Weights of a small GPT-style language model, trained from scratch on English Wikipedia: 14 layers, tied embeddings.
MLP neurons of a small language model. Each row is named by its layer, matrix (down: output weights) and neuron, and shows model dimensions 96-191. Each number is 500 + 50 x the weight over its row's rms, rounded and kept within 0 to 999. Numbers have three digits each. A neuron's up and down rows have the sign that makes its largest values positive.
After each neuron's rows is what it responds to, as a language model described it from the Wikipedia text at the highest values.

L10.down893:540535594510463526488417517462490557568440556418491441486512565490421569487511392488540420586495563482423454543574426509521549497554517583551567568539560491448506429498443490591498525572526546439458475425385534479464498486519546567594459569428615541540426535517431440478548483415447490440
Description: Blank or placeholder cells in Markdown-style tables, such as a lone space, a dash, "0" or "n/a" between pipe separators.

L11.down1205:623513495502528552537436537420449520540529514569498590500661505499455440595532585533489502534450419517488634488498530501522489518509523488468517529489525446576434538459518466469598535536513500397513550437525540592500501443530537471533529538523445440505518417475514502494498513546466598500
Description: Cell contents right after a pipe in Wikipedia markdown tables, mostly empty cells or short numbers such as 0, 4 and 2.

L6.down645:423530467451474436576541331508536501470459570387484465529485502477552473473479441587531532636520526485496455522506509530495529446563499441483479480519541550497584520491454503488519463500464470511457533547498509477428399524497492528509512587513473602513463501497580491564563452530377525573
Description: Numbers or number-final pieces just before a unit or counted noun, in measurements and ranges such as 15–20 cm/s, 100-year, about 5 mi, plus stat-table cells.

L6.down1308:491532569517513565525478608493593604531499391480528493457545470474472536519539607462590498494615462488439440587514416479461530474515575467562497527534507587469413453550449494554552499506538488477457508447407557590505511490461447559457554445548421510556518450537504506458530460510457468479
Description: Tokens just before a day number or month in a date, such as on, born, month names, commas, as in "born April 1" and "on March 8".

L6.down1196:543581525498496574454472467520487480453446469503584479537479653405458520515493416466549563542349467497475488465520524554504480568488479679585555504549528558590544519432486542544473511516553552513504535412464534556497456504417524584451453527498468556556511500531592505485538463511521439489
Description: The second, broader part of a place name after a comma, naming a country, state or parent institution, such as Stirling, Scotland; Cambridge, Massachusetts; University College, Oxford.

L10.down1605:473461565504442542562561497436592529472540502462532588555517464578489453463493428534457505441486489531431527560516406417476428517536540513566455589506531470519430567460479487540495585456486469517473565515497480464490552455570518485506538426431516475563419601501444434485457486417559543552
Description: First token or word piece of a multi-part place name, such as New (York), St (. Catharines), Middle (East), Band(ung).

L11.down661:478564528470469589518451528462534502483383415466444569507537482559510472465509530556498482555483545597475544428518506545568464513528547482443572452399482508479524504391513536488536517575497473561544464560518547506528491542480424531550520533502512551467483538526475563543484463428499538471
Description: Tokens that begin or make up a place name in location mentions, often after a comma or "in", e.g. Berlin, Bar(rie), Fort (Pickett), plus some other word-start fragments.

L11.down1500:471486527457400479497487520558490472518515446453434467514516504549575535517424457511622483510537401558463547618501440587509448533468483523536534481412517499500435490417520486589458532491484459482544620455537524516407604545519452507496478542513434519519489470463582467590567525461554582525
Description: Digits and unit-word fragments inside quantities, such as decimals, fractions and hyphenated sizes like 57-metre-high, 1.5%, 7 1⁄2; weaker on word-final pieces.

L10.down1564:541542482563610542509447545480450532388504456451517545485438445506388517597468527447532540543553437461489486577559471432423558429483457489423485546510464562404479509451538504412504548505545475504524477534468547551478452509478573467504580535495468415488529511553495362487495451565561539526
Description: The verb, auxiliary or article opening a predicate after a long subject, especially fixed phrases like played a role, took hold, taken place.

L11.down1717:504539545531439483599584536486549509538555577555448486423502407432492451526521476473543491498517511530571463443462475471396431578501478566571528529437584502456459474429470463458473492461523468469542463516444438527558511528538538431454527522561458470536549475465376443467440399442535508576
Description: Word-internal or word-initial pieces, mostly sh-sounds, in compounds and romanized names, e.g. snow-sh-oes, Sha-osh-an, Sh-ang, spac-esh-ip.

L11.down931:530517387470585483506485505473494511542418569469569476384517582560580482445476468456504506548575555554419445471489506513503485570449539456507509516407469497584531460458446524490457446546465432556501503520489530418415469565544521555500451461495493498539482387522488568526581395467475510561
Description: Opening pieces of words split into several tokens, e.g. ref(used), Bh(opal), Gh(osh), Vol(vo); also table cell separators and Ref. column headers.

L11.down1362:459508540464520578578456542459587513429523525498598484495551456535529455509520488469509440493561521640527566481622477450535423440518527435440469463551586491491515509574419472417566476466389516577537550568466485473417560567527549495524463542520508521437436547492532463507496462436544475469
Description: Names or first pieces of countries, states and nationalities in lists, tables and infoboxes, such as Libya, Côte d'Ivoire, Gambian, China, Maine.

L11.down618:510465507502525556530497483500534497525419453486517512514483481570510517521479539512551455481541473429527492516507532472493462508449518574471454427491586445414580422496483462531467443492515466515467503531531552445494512571631419386556573538560591527467482497524528431487517422420453551470
Description: Tokens in song and album articles, strongest on the == opening section headings (Charts, Track listing, Music video, Reception), plus track-table cells and reviewer attributions.

L10.down861:558557472444514413501534470539410520502412504501456432527409539461646509490454395579485437451504428412505524504428442577490526493475483498432507522491446464469532349519480481494402491551528482555591532544494473433371398481535554530525473526521468533461509600532502431511523477472498582528
Description: Decimal points and thousands commas inside numbers (59.5, 6,700, 0.5), plus quantity-leading words such as the (1920s), small, large, seven, fifteen, before a number, unit or noun.

L6.down1829:450601496539419419409422474495540508416503491449533505464481503472504442483576493490477498487478450427540478492567547477443497501526528534550445473507476442460467543540583517542465574422552410502474513513499634478606578569527468522507509475509476396534497389544490481526412461461435676475
Description: Interior fragments of long words split into several tokens, the next piece being a suffix, as in repos-itor-ies, indefin-it-ely, Queré-tar-o.

L6.down219:427557548561529518492368514496452522512382541525440465561414476491475573418506410459472465587497545481513403534514428406522589493526491540545479409541408467514490485532515541509408540557484598537595524506554452525461514445494452493561602473490575521516536487604569406488518560496504479463
Description: Last token of a place or country name, often multiword, in biographies and tables, such as United States, Long Beach City, Europe.

L6.down1198:492499550541547497536555483421418496490498484410470595453494432455523479484499472440497524408460605450444548522484525547567547535465567590514468468467476614589505496547571484516501506531400476457462559488521515519535454435585469399495494527509598518425473397438430442576412520425522458486
Description: Auxiliary or main verb right after a clause's subject, mostly present-tense "is", "has", "be", "remain", often before hedges ("It is unclear", "details remain sketchy").

L11.down1000:490472487455537529457441462420537465538500448524485531521462478538462510453488464488464538452477509466493484424546440562444566559616512494537523527518566538496449372516481466573496501497502516489507545473473510559505494506517497489460435473518479505479449507538490491535439455484461515565
Description: Subword pieces inside rarer or capitalized words (Pri, Z, ator, lex), and hyphens or cell breaks in tables and lists.

L10.down1621:518435508453488468562451492493409533415452538545478508522468529502497488471486511478593596471468471471528498488484453495540423447531480507428472597515537492534472490592585471466502527484585457480570445536449531506501530543549326534523533485593559412498487520536480542593555470529455519463
Description: Nouns or "it" acting as the subject of a new clause about a thing or process, right before its verb, as in "Construction was", "it is", "The population was".

L10.down614:493510514412456461553566459478545506444465566479562568502549486425636425469540394507591614470468478502441435482546439515455509559486506460504544451423484430575560559519503523570377555519476584490469407461465406561464479344473543584525495458607457572452402474495503501537470508485480520558
Description: Middle syllable fragments inside transliterated Chinese, Japanese and other foreign names, e.g. Guoz-ij-ian, Sha-osh-an, Kich-ij-oji; also occasional apostrophes and hyphens.

L10.down498:532514484547424499504575461479563508494419460540464476546450514546545538470499442501465475546449474546523478432593486514573426490545493434536468451483503434472433419546524483459370497386470509548393454526434556508524441474467444569530530517427279552482529471481396529501556531471513532478
Description: Stem pieces inside longer words that still need a suffix, such as hom-olog-ous, hypo-thes-ized, optim-ized, random-ly, Nord-møre.

L11.down1677:486482535413440513470510451527506552592452522435455543507591569547564475498459533515435394617516503554431489483466468528488501510534486438552525445480379509531512499582460545500438490460528489444472469510519479491514571494459444507477538454443541514507487527453549550529505557470431582387
Description: Tokens just before a month name in dates, such as on, 19, 7, plus first word pieces of personal names in lists and tables, such as Ghe, De, Swe.

L10.down753:520457400462549489543503466436416490487486513499555541498512442508481588592569523493517575554511520443526344373527444513566491552457490466460479481544467523466467465531490474443460546509586466490515573488528492538535504435351466435491567523471511449495458496502511567499477484568509580486
Description: First piece of a split word or a lone abbreviation letter inside names, titles and citations, such as Ct. in Sup. Ct., B.A., Reg in Regimental.

L11.down426:453463601500526423500402500527530453443574471531593472470483554561531502617481518598501573448600528493489512506465520491573468492559517523492507500506447513582438530439568445476563512367549465522525461473444555456463494432436463530486426514573462524597547606640401481557554447519518376480
Description: Final word pieces completing proper names mid-sentence, mostly places and streets: Abbot-ts Creek, Re-es Street, Booth-am Crescent, Rigg-s Field.

L6.down1731:466563523564434496468459462514618537505525468468523464457487541533524560490438428474543530538504408518469614533419613538497420499539580514477492563506563477477492460552466513532384474427539496417541502474500512413562450477505489538450492428552505586463498422527496498529557402471551478474
Description: Articles or modifiers inside set phrases after light verbs, predicting the noun: played a role, made one further appearance, a fresh breath, to the fore.

L10.down509:515473462555471562554534445490473501464584531476392522466459516584495489516528456481481495563571395552474555502528516501534485455478526481528520460588531496427487524497561508457453491566534522513513571515457538469534521534479618595487507537497509430472432511471509424518481418547444655436
Description: Function words and modifiers just before a historical, archaeological or geological period name, e.g. during (the Miocene), Upper (Member), Norman-(era), pre-(Hispanic).

L11.down1826:550480427448524464469466511489514649451506507430557451479550459557430522428414542503632549376489439483437529511474499598484470467536440529498491427602466592509465613459507533489522586462517466529539524508379477451499517478426468540500501481520482520518487364462425536441589576403419461540
Description: Final token of a sentence's subject noun phrase just before its main verb, e.g. "It" in "It is", "Brigade" in "The 55th Sustainment Brigade was", relative "which was".

L10.down1585:526550502588498457560451522455614563498465604376484438466489510473522509465482447466541553559518512597441499514564481569515533488500530512371653559475440469375522570535464436445556444544494500518592580520487543494444500519515479532505530562454531509455545467432521461434546486482487503575
Description: First or early word pieces of unfamiliar non-English proper names, mostly South Asian, such as train names before express, film titles, people and parties (Sharavati, Jazira, Dalit).

L10.down7:484496433486472485464539563454434558536382348521476571514390496498504463463526480494537469477587464456513441581568582586506525507367537505493451462567525519470513539546435506462536480480531488458476437475512428475476607483454408576603525545530610513636532507470452504514526406389537527472
Description: Fires on a word or punctuation just before a named person, critic or publication is introduced, such as described by, according to, reviewed in, and the sentence end before a new critic's quote.

L6.down894:402464588455517481507509473487463590563550584505477505557538471508422408503543498450492476574416498446471435519564520398575494412518519532487553358494520604461565507470498425508567520547545457586497524485449529559515476561497494537453455503461553490604518584462504490554454549564501437457
Description: Blank cells or separators in wiki tables, especially right after row labels like Total votes, Turnout, Total; weaker on event nouns (bronze medal, playoff, ceremony).

L11.down1678:431466475488475517547528463456543478517523473507490482322509519540401459503548520434409436488441504521418565494579474584484479509540513466530500456483523584513421507502504508448545402510458524466428457460484478469560426563461492487512513509380511481643551523540635499523576496483507494394
Description: Verbs just before a date or source, mostly in history and heritage text: date back (to), dating (from), is (based on), stemmed, died.

L6.down1457:509582475473457423510610448460458520530505519514654541494486496490563369534445568398541510476444492552622494480452510431433457517562513515532435509565516402476567534485514549474580491490497633489472524558430592451475507488553456596533443501579460436429468537512440544559433421450449554472
Description: Pronouns and relativizers that open a new clause, each referring back to a just-named entity, e.g. He or It after a period, who or which after a comma.

L6.down638:516467557464547604515560451467444542513439548426481445477443500528436425481532429407549499483443442444465624538455567495492502515594484473456458579496435526428482508453431555575462465481555492501511559500472552544506481514498471445416510425494411533531491463483484551517563533466518530580
Description: Function words and names that tie a reviewer to their outlet or score in reception sections, e.g. "Eric Kohn of", "Writing for", "gave the game an".

L10.down1570:523510567520564438525472469594406542467521471461576572487570526631572570493467488498527559479464514528472459573508464624529382521456563463487485550513417474523542460483570449427443525482471446654494550572478534513516490546531454480521520523511518525473464543470457495515480564544605511484
Description: Name parts inside multi-word proper names, mostly street names or numbers before St/Ave/Street in addresses (3rd St, Barker Street, Bedford Rd); also date days and W/L game results.

L10.down1935:432431451484515506486631425447412515513493514521502499478518609561524488471519531516464529545517471525507511511443470496514430557513526556460513518525465465568511436484552464522581509561438516563530592423472423531519466523502510496545507482520537476509489443462532505455542412466589521570
Description: Day-of-month numbers in full dates, just before the month name, e.g. on 14 May 1762, born 7 October. Weaker on scattered mid-name word pieces and table-cell numbers.